Weights of a small transformer language model.
Size: 9 layers, 12 heads of 64, MLP 3072 tanh GELU, 72.1M parameters.
MLP neurons of a small language model. Each row is named by its layer, matrix (up: input weights) and neuron, and shows model dimensions 240-335. Each number is 500 + 25 x the weight over its row's rms, rounded and kept within 0 to 999. Numbers have three digits each.
After each neuron's rows, "fires after" lists the tokens most often just before its 100 highest values on Wikipedia text that the model never trained on.

L3.up1759:485557522492541561475524481486481480501496470442481540523492492528503446510524476462479504461508479501451517524508521520463487516486521486450494519482490532488508480523517489517465459500555503527504501483477491500490489505520506464510514499502464545531492515514467509500489488486523504530
fires after: " ", " ===", "===", " ===="

L3.up1715:484541454479477505542494467511486545481477479508482423497508439516454508482495510482483508489522481512499520504506503501477498503518503482486498467477516486469513491456490514477476510499493507514457481509497497426494491514583487486511487521493538501503507508535504498522483481494490500503
fires after: " (", " \"", " part"

L3.up669:543510497466531513505563494479470491540482459509514518477507501519512499460532437531449522521465512517462480497506500503502492523548485485501518519436513468523556496517465498525522492518487447502520475513466482475476518575458487481496509500507503537486456487497529456460549422493499510534
fires after: " |", "R", " G", "D", " L"

L3.up1137:429502511477484507502474503507530494502524489530524516526552494553526472544486533490511501491487506525489494498512494496478484526503522520513483522491528519499522479488523488485471495507504508492542525520462533484471481524532494468524503504503544510495507463503496476507479495529459531483
fires after: ",", ".", " ("

L3.up2411:509506506499464503473521521535468495521469525505489508458467470532522523484482523476479559459486473474511440543506541471507509494497490474508518469485527530468502475512501526495534520523489523475520515516525483458427496553470497476497530475455493561501525509524477483486544489513518523499
fires after: ",", " United"

L3.up845:483487515524484528469539510465515485458480482453490498473516447473524493496487467528522488482480482510486492507500478499513534548517497528463490535448497514510561514542457508543520533538499491498524518567482453515496516531485493498528521512536465514473493460499495486530550462522518479567
fires after: " |", ".", " ISBN", ":"

L3.up418:454451488469501491481499515495444532475465474463504479507472515554502500487518500445474522496492486515479538497490500548492545473494550516496469505461509537510500480487440542484509494518528487469476521510497489496462504556532463513487517514507534519462542534489514468514511521522499500540
fires after: ",", "4"

L3.up251:482503528496511491478478518495452470502499468514478475504494533583517512507514515467479521537539495501479518516488503505537464497531501473431485486496488485519555482495469463516477459499485494520478503494489525501529476555492528492512528511485508529528482508497513432491495479473489471493
fires after: " the", " of", ":", " \"", " a", " The"

L3.up3036:516477509520518503520481547488474493509490498479475518479490487508516473532482508516473562519490469509481530530533504537454503496487537469518529477506550490487563501514522502549503500508511494426497537511484468503474489522541412519486514501500519524479527484521499459478484451484524528529
fires after: ",", ".", " the", " The", " and"

L3.up1378:508503499466505534497511519480500522513532487467506518504486516521490489443534485488537516510577432523501447514528507529478517461535467474508486501534501525495499500516463512494504494477508518514516480482472513530517531498467526506491522516492509514442501512477531506503476472520488506499
fires after: " U", " No", " Vol", " Mon", " Mr", " Mrs"

L3.up1282:509486473516521503507498472506455526529508532550516497463501523520515495487526482524499529532505487458496498502502514502444496513464498468534522523491499520491482514496406509512516437532486504489551504495505479510524514514558486522540506511494556477492489487490503467476525516523467465529
fires after: " |", "-", "s", " Peak", " ", " United"

L3.up2971:476520507476500452447502535471459515497494566476490468459496511510525507492497416488468548494470495497476505460501496515515526495516503520515509493542465490484465511524495470520532500491465475481518512548495464500485483492527472484524540516504512539489562505501468500505515520517476444508
fires after: ",", " "

L3.up2069:504527467483516547476462466498526503462484465466493447444528462484489476490512491515514510483535498475490566523543499481494491472503518483503513538487524527508514495486538530504526531497512480461520505515509447474492522486539512501541502513487553506496520510524531522528447494461523452503
fires after: " ", "/", " ("

L3.up1127:475505491546482512507483520484475472546485483497489540497476503471501490515484489531487523543443516533496480550493505518483437513517505493457481498481535513491516488508489498527517471467496499474479486530511435458487493544455514513520512537460531494509542506492541514523503503480470522506
fires after: ",", "0", " United", ".", " a"

L3.up2338:514496494503491494488557503511483530517484509507481490541533436481495500510511455522475493498457519460494501503494503528499508510524491526516533521506501505442487498545522491472525481488510491515491528517507492536508506506522525468501513516467494498481488500523493490479531499460468485509
fires after: ",", ":", " as", " is", " to"

L3.up2528:453523502495511488479507463491502526509442477507534510462507482534456560495546520497521493499518495484490521519503480507522505532507495545494509502490509510475475462505486519512527499506496498510533528547506492466492508496515449492512502512470522485490507510475544488503480529498461475513
fires after: " that", " and", " but", ",", ";"

L3.up481:453519522493487483512497505540507490467480486487491449495531492527525511492463476471484524486513476476485543523507494498495517555475494489516493469522505509514466516533505460465499460495474534443482462519462536480498509528553493499483532516474496520479502534536478491500476511513499474530
fires after: " |", ",", " "

L3.up1374:493514477555513521534477487429477493522451482480490483443501475534451500475512472508513493437569494549483478469519514533508505517544544462476501481471507487490485493536524497486500518463510488481479459488514494480488511511495507495517520513522478496496504465457478492534518447507492504504
fires after: " A", " R", " ", " M", " H", " F"

L3.up1295:483445433493498515520508481490512519489529502511468492504524524537495516494480483490533459493523492470512493520520493477521531483515507502484528453477502510468478509537512504441506511500435511483502469542496484512496510489542486419473475525466519496507532464516532520493485500512497536507
fires after: " ("

L3.up1879:521503503488516508493508532497501495511506488501500512510552487496502514457495501551501475507507468500514538506469458523526534485524538494537490502497509463523506499460486552510517485498496455504492540524522478505520506505491472524557508502458485506503471456495500459463506491492526500568
fires after: " in", " of", " ", " |", " on"

L3.up1837:510473507528521494457493508520523498506471489454517532500554507490527512484515484489464528502520480491494530492502494508555491456527474490495558504496524501510502489531501511530479502487495466488480549512560501467511492489536501475530504517466512478479527477515493483514483493489481471478
fires after: " |", " ", "0", "1"

L3.up2159:498457526488487506507497491490445455500480460475519530455495505490492546487531495508518502529517495506495496509499483524437480461497479483475488534513506527473505495534474496483480522512501463462496502494529489508470512530520422521520528511476499539500467495498513505478486454507555488533
fires after: " "

L3.up1376:495472512537449503539465529496494527513501527520504471534537497526470466465480442514512515492479498529477520494520530546513492509515488458498482451483550489502485479481492516524515518503503481500497465486541503498500513514482503505477542517487471498482552513472514514545550524495466501490
fires after: "1", "0", "2", "5", "8", "9"

L3.up256:520491496533563513513543471511479468508504502461486526496479476500445504499484456493472490482527506463500500551463508489536468525519471475483478518497498533469550537547461487477473489489507543472471517494519448534502500502490533501494486534514504499470507512539502516466514516493475505458
fires after: "==", " the", "===", " ===", " ==", " were"

L3.up1572:473490476544489489521481477479472477533491488531525491504531471514490519489485516537516508475496468501508504560507484524497473508496489528488512483537502518468471485447479461537500499518510508535491498501497524466495506517497446492553511495509447484509499519516485467482503507534508470481
fires after: "\n", "7", "|---|---|---|", "1", " Area"

L3.up607:484485476478509540492504514540510526469489482455488517438490488527474536519466497483495516471469482532516539518497480468488479516529511514472539486463496508499486491478498531513484473512495508466530501519502495474439514505527474486465492490499497477508527477501517490497482463483464508534
fires after: ",", " the", " and", " but"

L3.up1580:485508489496515540478499474524464492493451487434480519466522494510479496493503526525498490512529486547513505518501459474525494518522475496455478491481482459481551517496513544498488508504561497497464495503522510482469503547541490449472479535492470520469494504453532471487505466487495480482
fires after: " ", " |", " N", "-"

L3.up1654:465505504488526472551521519488437482528478500504513491485525433507475482483502502487474492544524498563471490529509483541482532491529507472510513528488525505498503439473513515532512474497524487468533510551515499475455499596462468492543500504512475526493519507476464515493531480545510465513
fires after: ".", "′", "The", "1"

L3.up1676:499531452477526501492478527473498486518482507488480474435487493496478470472490495531485532513504497532488518501532475545483521492489485506541511533496529517495497481464473421463520517513479507523480514504549513482473477507525468508477513514493506495515487477487499503522550501520525518513
fires after: "|", " ", "1", "0", "2", "3"

L3.up1586:537476526483491515490460471499503507491488529587493477493559515535508516463543510493486547503540533503469500488520479547510508499528528465483473495501537517507505485550443527501463497490451504517552540493519522461528483511510506496518491517458521508464498504544523491474490471505486482501
fires after: " |", " ", " the", " a", " of", " by"

L3.up963:495525524489489525495549499509515463472554523490450463432494503486525477488496494518532513526503546493487485475519470512483501473484527447533491532471531495512512520516472488539573469500467473491511499517529536512540527493520477509514545507505484487494497525518483437479479476470494518534
fires after: " |", "|", " ", ":"

L3.up12:532482485533461480483493489564497460531446519497508506524547482489520527505458524483520571534482557491508522517515469519482522530493494481502503474473524520491523519555457467466478513496475502489479491480477501486500534509467480474535528491502518509538520490533508499481505529544514498575
fires after: " |", "2", "1", "0", "6"

L3.up1380:513502473517486431470516454541522499546503497470502484491484499504486501544507515511519529441545496502534529559483502489488492559504566526489549483463515492444515489488541516487489498530426522491514503502519526486507504561491526463459519483497532468503526484529510487473484525501483479526
fires after: " the", " is", " a", " was"

L3.up1298:556531485516485457504507501507474483514507541493546510534518477522493533512458454523493545471490492536473485490503521511515533489498526488463480433510519521518466532488461514564474510516488488484481520499503484479492486522519489463518517529487507507494508483505532500495476495492460473516
fires after: "9", "1", "8", "6", "0", "2"

L3.up895:494493510458476517490499529496460500479475482520527541532486486533479533536533486529484529502458494470503483470498515531558475477471567508519503504485537476505527503460489540469506489505493489463529479542486470491483488517465478457479476494504491496523508533475501460529507439517520487460
fires after: ",", " ("

L3.up1241:490539511514497538516494488497472479543538462494483506445483511514527496492510488461531496475550511517500492474492474481567531474525570449425478504487488516505456549496475523520519440514537474513464490540521522499497517531515455509495509512479483558516467485472517518495532507493490545485
fires after: " the", " |", " The", ":", ";", " is"

L3.up63:485532512528506515507468477497476480503469476507485468470537505535477488523488503547515499507548444447489519509516488475516481441530516491485482454465534519512479530482534515486497505531496447478523512555486492483501535521491535500444503506513470510491481492537520448493487546503492511496
fires after: "\n", " \"", " (", "===", "==", "'"

L3.up1851:484513527500494500473507519509478437451424479517493514484493505507498465465479490521511455535517518518509455525493512515470447483514484459522501477472498509511482448510491476495476508494529504543461467496543542508509498526507479496518519499499495547511505492488532517495504504471446468517
fires after: " |", "|", " ", "2", "1"

L3.up976:537487525517447522512512463492501481499442500476505521467509546495506486498538473506501543564526484472518529513495489534490508544529495490469492428506519489479514524507504526509530480514480474467495509506497523466538509484485484477495497515477525548478553507499531506517536500490454505471
fires after: " N", " U", " No", " St", " Z", " al"

L3.up284:492481505507488481481452463516500490507502551491460523486524498576451522548434472514502534469487487477470519539501508485494470504523502491476494460518493503509454517461496495418482503498471512486496502488486508520508495477511482503482539512497517498495498511504522476500532512515475534481
fires after: "0", "1", "9", "2", "7"

L3.up1073:482498483517485476501488534522502484487493513514506502505503528489526501547448499485499484511490477505529489519515513483497486500522474505502531482506522492490466437534444509481482492525473510485475475511494519472478495485445473512497487509514450536504515499507555505500501550502487460512
fires after: "2", "1", " most"

L3.up1848:494528514480466513472478441513513459469486498437469480516505549525511550518494501506494522505512514445500507506525498494493554494494510492528503447487499528504491468492522511489489522500459493548562531523526483489509473491521509458536491530533503475503519500524504508463476539477498479498
fires after: "-", " (", "."

L3.up326:502516502510499498476490479522448510503456522510495474512470472556483468426534505504547503517474509511518493495512495522474538511511506525476546472512477493483521512486491508533420496458506447500492535516470501473501504530565461519557547527427540486485526487493494498475511498466463475475
fires after: " "

L3.up594:536459518491537520474481507521493548482531497565512500517488496567514515479434476540508513511476467513488486516511484478511505484513474457479498427520504514494468497546511481484475503481447456513475487502537514503541499488497429494506494538487482506502472490543522468470472501486489532566
fires after: " |", "1", "0", "2", " "

L3.up2283:497456466540470487414471492493499534490452489489462500518506443496488486475521486485495492550504490434512508549510501498546465516499470493504536508501492550482534467497512482539506479516501502480512515497498499492492503466509489480545530508489468559489530484502462488496472500480504513528
fires after: "1", " "

L3.up301:502521532520500474491524459478471505525484450506471500516467470507521487525489487507491528459509466539514494481513525472505506532506497464528531510484511507443517497492473497461520509510454494492508504508488481515525493485484448488494514507517459515470484482484464490481528434489493493531
fires after: ",", ":"

L3.up2924:519500493466456501495553540508478485515510519490478516481522512516496543477517488567464515511475484509494509533492514523485484519496453497459527461493532522541550479521465459529521472528525507479532542523511529487548501535477477497529517525529523574512504515511508480474496456529492451529
fires after: "\n", " (", "1"

L3.up1106:474460460489475489470524483424529478478484481467493513475475506539513513455506469518446481525477527452512543461505501475507501498522506522482518511512542540452485469515539482515513448520495502454509502516451499509484474536464488512501496512487493523524496508495499439504538491497484462495
fires after: "0", " the", "th", " World", " early", " "

L3.up1957:503507505497501498443467537529558477513497496514544482518504524533472517502475470532480533528524464523509456553461489501499463518511476531496520447475545475490500460528525488476509511517489520513493461520474522470460470493519509492509482497493507476494506505518517481430467497535516507518
fires after: "-", "l", " most"

L3.up409:533485516466477527496500485491465496485519486482495469523513477496471485472486484462494525494461491490477512509512461540445535470458508520494440478468501516515503520497504511484486540497500508565485482496486459486537478501508446505538505521497494527477505505521538492455480515525508513522
fires after: " ", " /", "0", " |", "2"

L3.up1122:511462499484481516514520483480487504483461502466480471509490481533456471485528455501518502464489517505492508523486497533468467469490488483532524530504477528489507499520486512465493484496486503439510519539434474488475496516579466468532499480465554504491510493495515492527483500518481499528
fires after: " "

L3.up1216:462479508478478457534528507545501449507488524553494494507501544505510494472469481505536539548482517483513499494511474503459520495480441447512530453490504523538509470489476498527503467464509508506459480521465509484472501512515494487534506512451489472513504489487513488499508525451463497502
fires after: "0", "1", "9", "2", "8", "5"

L3.up825:505485519462515504500496467514493473477490468498471508468505494536503515489464486544507505504481514467510468518502488518482478542495537510488492492481527536473463502496513475483459546498425486462491468499489502522478484472502482487498532515455485509505542531518500479540506485465496503518
fires after: ",", "1", "9", "2", " the", "0"

L3.up570:526539500510502490491469504465502494483516501462496469493519484501466485499488522476525514513514503486483548490513472506495481481496487481512486484541502514521478521520464510532510488520492500513511529501523507496510518487513495500522494536527475518513520522538540490503495534499509486510
fires after: " ", "3", "4", "1", " |", "5"

L3.up2494:506525526491503520504468478513447476499483504486485543460539485480501507509440494487530524500504516534474501484499498458500489507553502425497495466497514518505496512530453550487488519444485449497498493528495484479505525500510465506509492502465489485541485483520477526496515491486478521545
fires after: " ", " |"

L3.up889:531494548477487514518470450524530473497499491499480514467523476516452472511489506482507495518549498530488507482477472451484532512505507472520494536488501543493503502494513509513509508476502463488514525464547506488495499519551474461553515515495502543523493508482500536537467453490508476494
fires after: " "

L3.up2172:489517518487519518503509483519476486489504506427468474499493489496473438503506484491505484537502470498477499545547535477469471510522495491498508507537504514512506457511506480508490495511516532559483494541500514497478514507501491501516515528532513502505500486571511479495514483515516500513
fires after: " |", ":", "-", " ", " Total"

L3.up768:523493514495477555464487481467498534482523507486500492492445517490469491488520473492500533489513440466512450534526505510524465485512527502456462452466518514473498490547501522462504474520456521477502517473489516516488492492519498520456511506488522496462506485564481506496480466496496546494
fires after: "==", "===", " ==", " in", " of"

L3.up1558:436451491495502500494508517449515471477507510524496498514525506503493493488506504489493473502492503482490492532495493505537525497502483540446483489499482560504495511539466512515492497535530502521499527523492488466492509519481534513535517494476526459497475507525467505526489523503465470510
fires after: ".", " −", "2", "+", " +", ":"

L3.up321:507508509541517533487516519493468499504508499513446507445494449482463496451458500482485534498482503491490461500528480469480518493530510521463523498499504501485534502506513518500530464498452539496526511501446522463522473482524492483523562510496487508490555511484520460507530490454500482487
fires after: " G", " C", " J", " St", " Pre", " F"

L3.up478:528566546536536504496473468483498485496514539508509509473500474517465509485509499510475495500508523503494509500483500496483528467542511468471443501461484515484483463498477481491495493526489486483483509541500490477504510473534437471470528494498492492497472549483478467485496488498488532488
fires after: " ", " |", " St", "Bl", "1", " W"

L3.up1685:466518501536490541522506474487447543501474534486501511450530516542476489469494495511461499527565488453514504510522473495512515468520487503508467504488498510488566480486522473499522510491492493459479461474490514497489522473526503450497510515458483516549487514520506457517501480528492450498
fires after: " St", " T", " P", " C", " K", "P"

L3.up2005:474521497504558473471484489516524444523503515518515507493473480495484504530521492472515530494523505529510524483530514504512542464527529434464552502490531489516540522486505501515494427528500516532494504529499476501452509524478502501494563501490563489467502533490521474477489476517496489492
fires after: ".", "9", "2"

L3.up734:506501463506461535496519478491558516517504499477504533487550491519473537483474491542508486480473521511485471551485499510525517530479457477502537491495491518486482495493497548495462487504527527487495471521507523513493512484486491476516535498473511520491469497462522461479528508489479514452
fires after: ",", "2", "3", "1", "8"

L3.up2595:481494470474513474455472466474509494490482495513520472453481447550505494546525486522522477504484482498502559557548524511478475513501507507512507498482519531489489492532505491507477510502510498495469484506505476502471500547529497494473502526484551508504478481492507505491543524512531481516
fires after: ",", "6", " ", " |", ".", "3"

L3.up243:514491494499514501528478479479509515482538491481499498475488487528432503501472496532539489472523450464482497461520470515490523450540487513479500479480486497476493486500518496446504500509526448485500488472517512466502502507576479481498489529488496508476547532466496511527493489508491496496
fires after: " ", " ("

L3.up444:504468518496490499501485462499482509489484480487507536489531504550468534506509505513467527512495483555484507531535504469469506529494524472461493460450496519503495510500500554513484452490549512502508506487528542442534505491532443508506487515469506532509511480491501506482483485510501513530
fires after: " ", " |", "0"

L3.up1595:486482476445497479481509485514467489518523537481525519501467478544511466517421486517510493505487532506472506540521518538479512516505523480511510476494531542464511482474527499485507551550476532501481515487472529515467445512475485489483507507533532485529554486521483503525486469495533543481
fires after: "0", "2", "1", "'", "9", "th"

L3.up2:504502491515505507497476514513501493509462478519503481519486530560502540500489454511519510537499538458509469535499491477518500520564510473470518462526528496486524477499523491503466535476474488515499543501552491473471455499520508460494481503463532463520524486510505487487490508525503513509
fires after: " (", "'", ".", "-", " \"", "6"

L3.up2933:531496512488481494470529481523525494480529501508504509497503495520473522449459493501463517534469514523507468549491491533490497504515477532507555485515534470470489496475527502516494492551435514464488505502481564519500494476539463500503526518477512469499511491492524509471459511513480508486
fires after: "0", "1", "3", "'", "7", "4"

L3.up2500:504500495507487514518500518462518450550492484488511531492515499478516544511484498516458514454566502471482500484529514545499497486487549432492486507492487511506522492483492491476456486534500497580464551507522479499559542506522521557541529490471524553499478510528514501515537520531468479515
fires after: " |", ".", ";", " ", " code", "0"

L3.up2130:493493520464517507493467497495486511518469531514500540498504492492449523489492469536515506530531469474534522522507473498495480477499502453472464462477517508505550491464466464507513536500520570511463521513530517509509505477533526515478575511467521476490494483506559480509492498487480505506
fires after: " was", " part", " is", " of", " one", " were"

L3.up2731:474509522489506483485515501469433451500490487499463474464471446492509502527460457496528493489514517505506456524538523505502498521499507473541511536466517540497489492483462489480503486522492511492476516523509449505452510525478481480490521510454532483498576504524490467499536511506459501494
fires after: ",", "–", "\","

L3.up2619:510504487493480546519462496532473485483524552523494508529489506476489537468435498531472542516487477514484484492540479528484530523519507489483502485464517497502501466475429453491460470478470507539555492519517551494486495531509458517547552496499494521523434474518515509495511461484435472506
fires after: " |", " ", ")", " were"

L3.up2460:471492485503487484472480569504475503488464537498525499539513456544480465494468463513536516481481532524522504508528498517495497466507482450523581483489529541478474458492488511511480452497502500489523508521518530497486499463487464516511525491496491489546516512483526526515500467486509473472
fires after: " and", " |", " "

L3.up2794:453508453508486501477454519521497495543480495495551471494488506512560517534479508483497471486476492504491498543498492454553505474502531467449501518527486520499504460513524507508485461548502516503502500507523469475471492550464453496516481487514522489536534503511487485457505479508495459509
fires after: " and", "."

L3.up830:520484501514466479501489511527482463493465516534506537504463480554478487482495490486513492504489511481478509536479510501480479483563464482508520494485493507490542463547509504493502513555463466481505469511497513472460511508481515436516530535498419525517500537530529467459507503512521473492
fires after: "0", "1", "4", "8", "6", "9"

L3.up1826:530486472508484495519501481514505495468556476506476496497540490485445502496496491520481522496516532454529547485500476496506516436516514492472493495496503528473544478539539516505525490494489451464510482512543494503513496512533443481495464499469514494512519517507505481529506506485519497530
fires after: " "

L3.up95:464494494537480464514508490510497495488519527460516499528528466493477504512458458518446485471512433510502525550497492530544510491510472472480523472508485550492493534513516521504481448525500503531515542483501453466544507518496502563542554500532477493521474517555504472534451519503477499521
fires after: " ", " |", ".", "0", "2"

L3.up2866:492469469521475460457474470465479527470475461502458487488476440525518523484481502498523453520457458492494530563470503545490516500496500495514466483492492514478520461510496502538552478567502512492485507512487511489501500499451495509563518505487489574562521499531485477500500494480500485518
fires after: "1", " ", "9", "8", "–", "6"

L3.up2822:474504522502478516499500484515471492488480503471472519491529500521488487489476478575466492478504524495486501526491474499522503479542479469474538535534493532518569496552514476522542482469477476464499500497519509517487545477548513513513506521486489543529503506482508514522511476493466484505
fires after: " ", " to", " at"

L3.up2524:488547493466493521477464547532488501551510519488512506517525484511537468525480536520486529492501515539514536509510495501522539477461491510560568487474534511501492513488518531503515497498492481448534511508502517493469519503514480495524491487503485512475500510499482513460504477515535533583
fires after: ",", " and"

L3.up252:507492499494492492442516511491481504461490464508517503462515500522494525454492465526511537462457489520496493517489508511462470520489551521533501506519505472493501451482477511565508518521519495472503492496494514463502532536508500507542498504475521465515500508550567466469484481519519464586
fires after: "0", "7", "5", " a", "1", " the"

L3.up475:480519517515463509497534480534526458498494500509514492497507524448523507492468506516513509460473576503525472486512497534507524470472446482512561492513509503494489482483511463529522493492526490470507469495522518466502489526518441512521510510484539488525506526489537551511507450504465488495
fires after: "0", "°", " the"

L3.up1089:502507528521478514522523488563518497517481516554482477491463491514436542538521504495514497493489484490476454534487500495468452496475522536484487455511508484524503511515505521509492485532471495471499482524481530500455481511464491510493486493484514506510509502518524474456466475505479496506
fires after: ",", " (", " –", " the", " a"

L3.up2796:559512533486501479533451541492467447482499488443457475414468486491516485508479493512483510492528510493492519502498517493461540486523533518467498502476501500507536515517513459553514499526551492481496517498481517521511534504505486541540529510499526506516511496532478479528507527525503526517
fires after: " ", ".", " Cour", " Vol"

L3.up560:546481504490488528523469483479506498459455503471454453479483461556452479506455503531491511467513473476499497475520459485459510479536526479497497486462487511475538492489489518468500537471509450465497505496490511483502511490500506513500492503481510563519516481503499496555492523501425500538
fires after: " "

L3.up2249:477501508490498471506480502450459481549485501474519454474485493503489497508459508487510535492472509503505536481579533469511514476510554522497550484506490508468510494500524487520519501548492472490524488496466432526486504490467500494522494511476533489478527474480478497492536517520484467491
fires after: ",", ".", " he"

L3.up1433:518479520500506509506515484462500478507486523530470480493494517516519519484514505474490492499513486483465491558528494444462453472506551496491492511488507474495515475498474454479513485476473520521516523506524518504528432536514462495544471501498510499533526527531525503506513494554498494555
fires after: " |", "-", "'"

L3.up365:526486504516465449509524488499480501458510494516484505501480453541459488481515470535478507516495441435516503529511457504507526469495518464488546488478496495480481518479483495497511495493474549467474498504566489517502520508470498520518514512458472496482517486474521516523484520503521457459
fires after: " was", " is", " ", " were", " not", ")"

L3.up582:484507502515481429444546510517489455464498453517453507465488494490479490484469520531502512526473532485499504569478497491514491494510504534548489446524474518466541495466520560503532516521515513510530503543527513445504473507462489506497465502523527423515476497512523456465513506535503487533
fires after: "-", " of", "5", " in", "9", "–"

L3.up36:530520493496461483511559512445521499521516539502513569513459500503515476485479493534488478473436520509499501524508501588517498479475505512493476495498536488470463466497475492517529471490523516509542469520499524514468486506492469476471510527501504496487489504489508499513529476469454499504
fires after: "9", "8", "7", "6", "4", "5"

L3.up355:498520495489515500515517527478474470524457512482497487499473499480518505508494538452499537430489553464478509483526484478489523472486502473486499522475511494468493479503488466497488464499473490463539520536515471509504461500485485467490501496502563508526524490531486482456542521505464485540
fires after: ",", ".", " that", " the"

L3.up1519:487450505453463516432506497532506527476441519480512496481479527490499498495496506474544534541482537514482490506533501487490488473524504485470511473494505522495499483513479443508495493531466495522501493499544497495489493484457529470533496537487480525512506500506491514484477495506479532506
fires after: " |", ")"

L3.up1896:523496499494451475458512478510501474514489497457507524525486519557521504485495475499523504500471507513462496490540492535464507531488442471512497482519498526545500494549469466522460454515463509473534505502533471512511508496485502508487528534477467537526560561478534453480497513515465501503
fires after: "2", "1", "3", "4", " ", "6"

L3.up2275:473500514482461494524506579535438475490479512516500513458499534496506498465471511476496511490500515496498499498482510530508490501502463567530506498485500481494497491474500458568472490509485494498504497536527504491490544499498497502547496521486495545482548497475495507515502472550518474564
fires after: ",", "'", " Total", "age"

L3.up2869:493502491465524510453490531499505511501509480517498497488494498532503494468515478478501518500528488545504505494492511485498519464560529486461514469442520518491499474526460474473512450472445522498539514534482510533501496463564501508517512505518477500506486497543528486506514531463462545514
fires after: "s", " the", " most", " The", " its"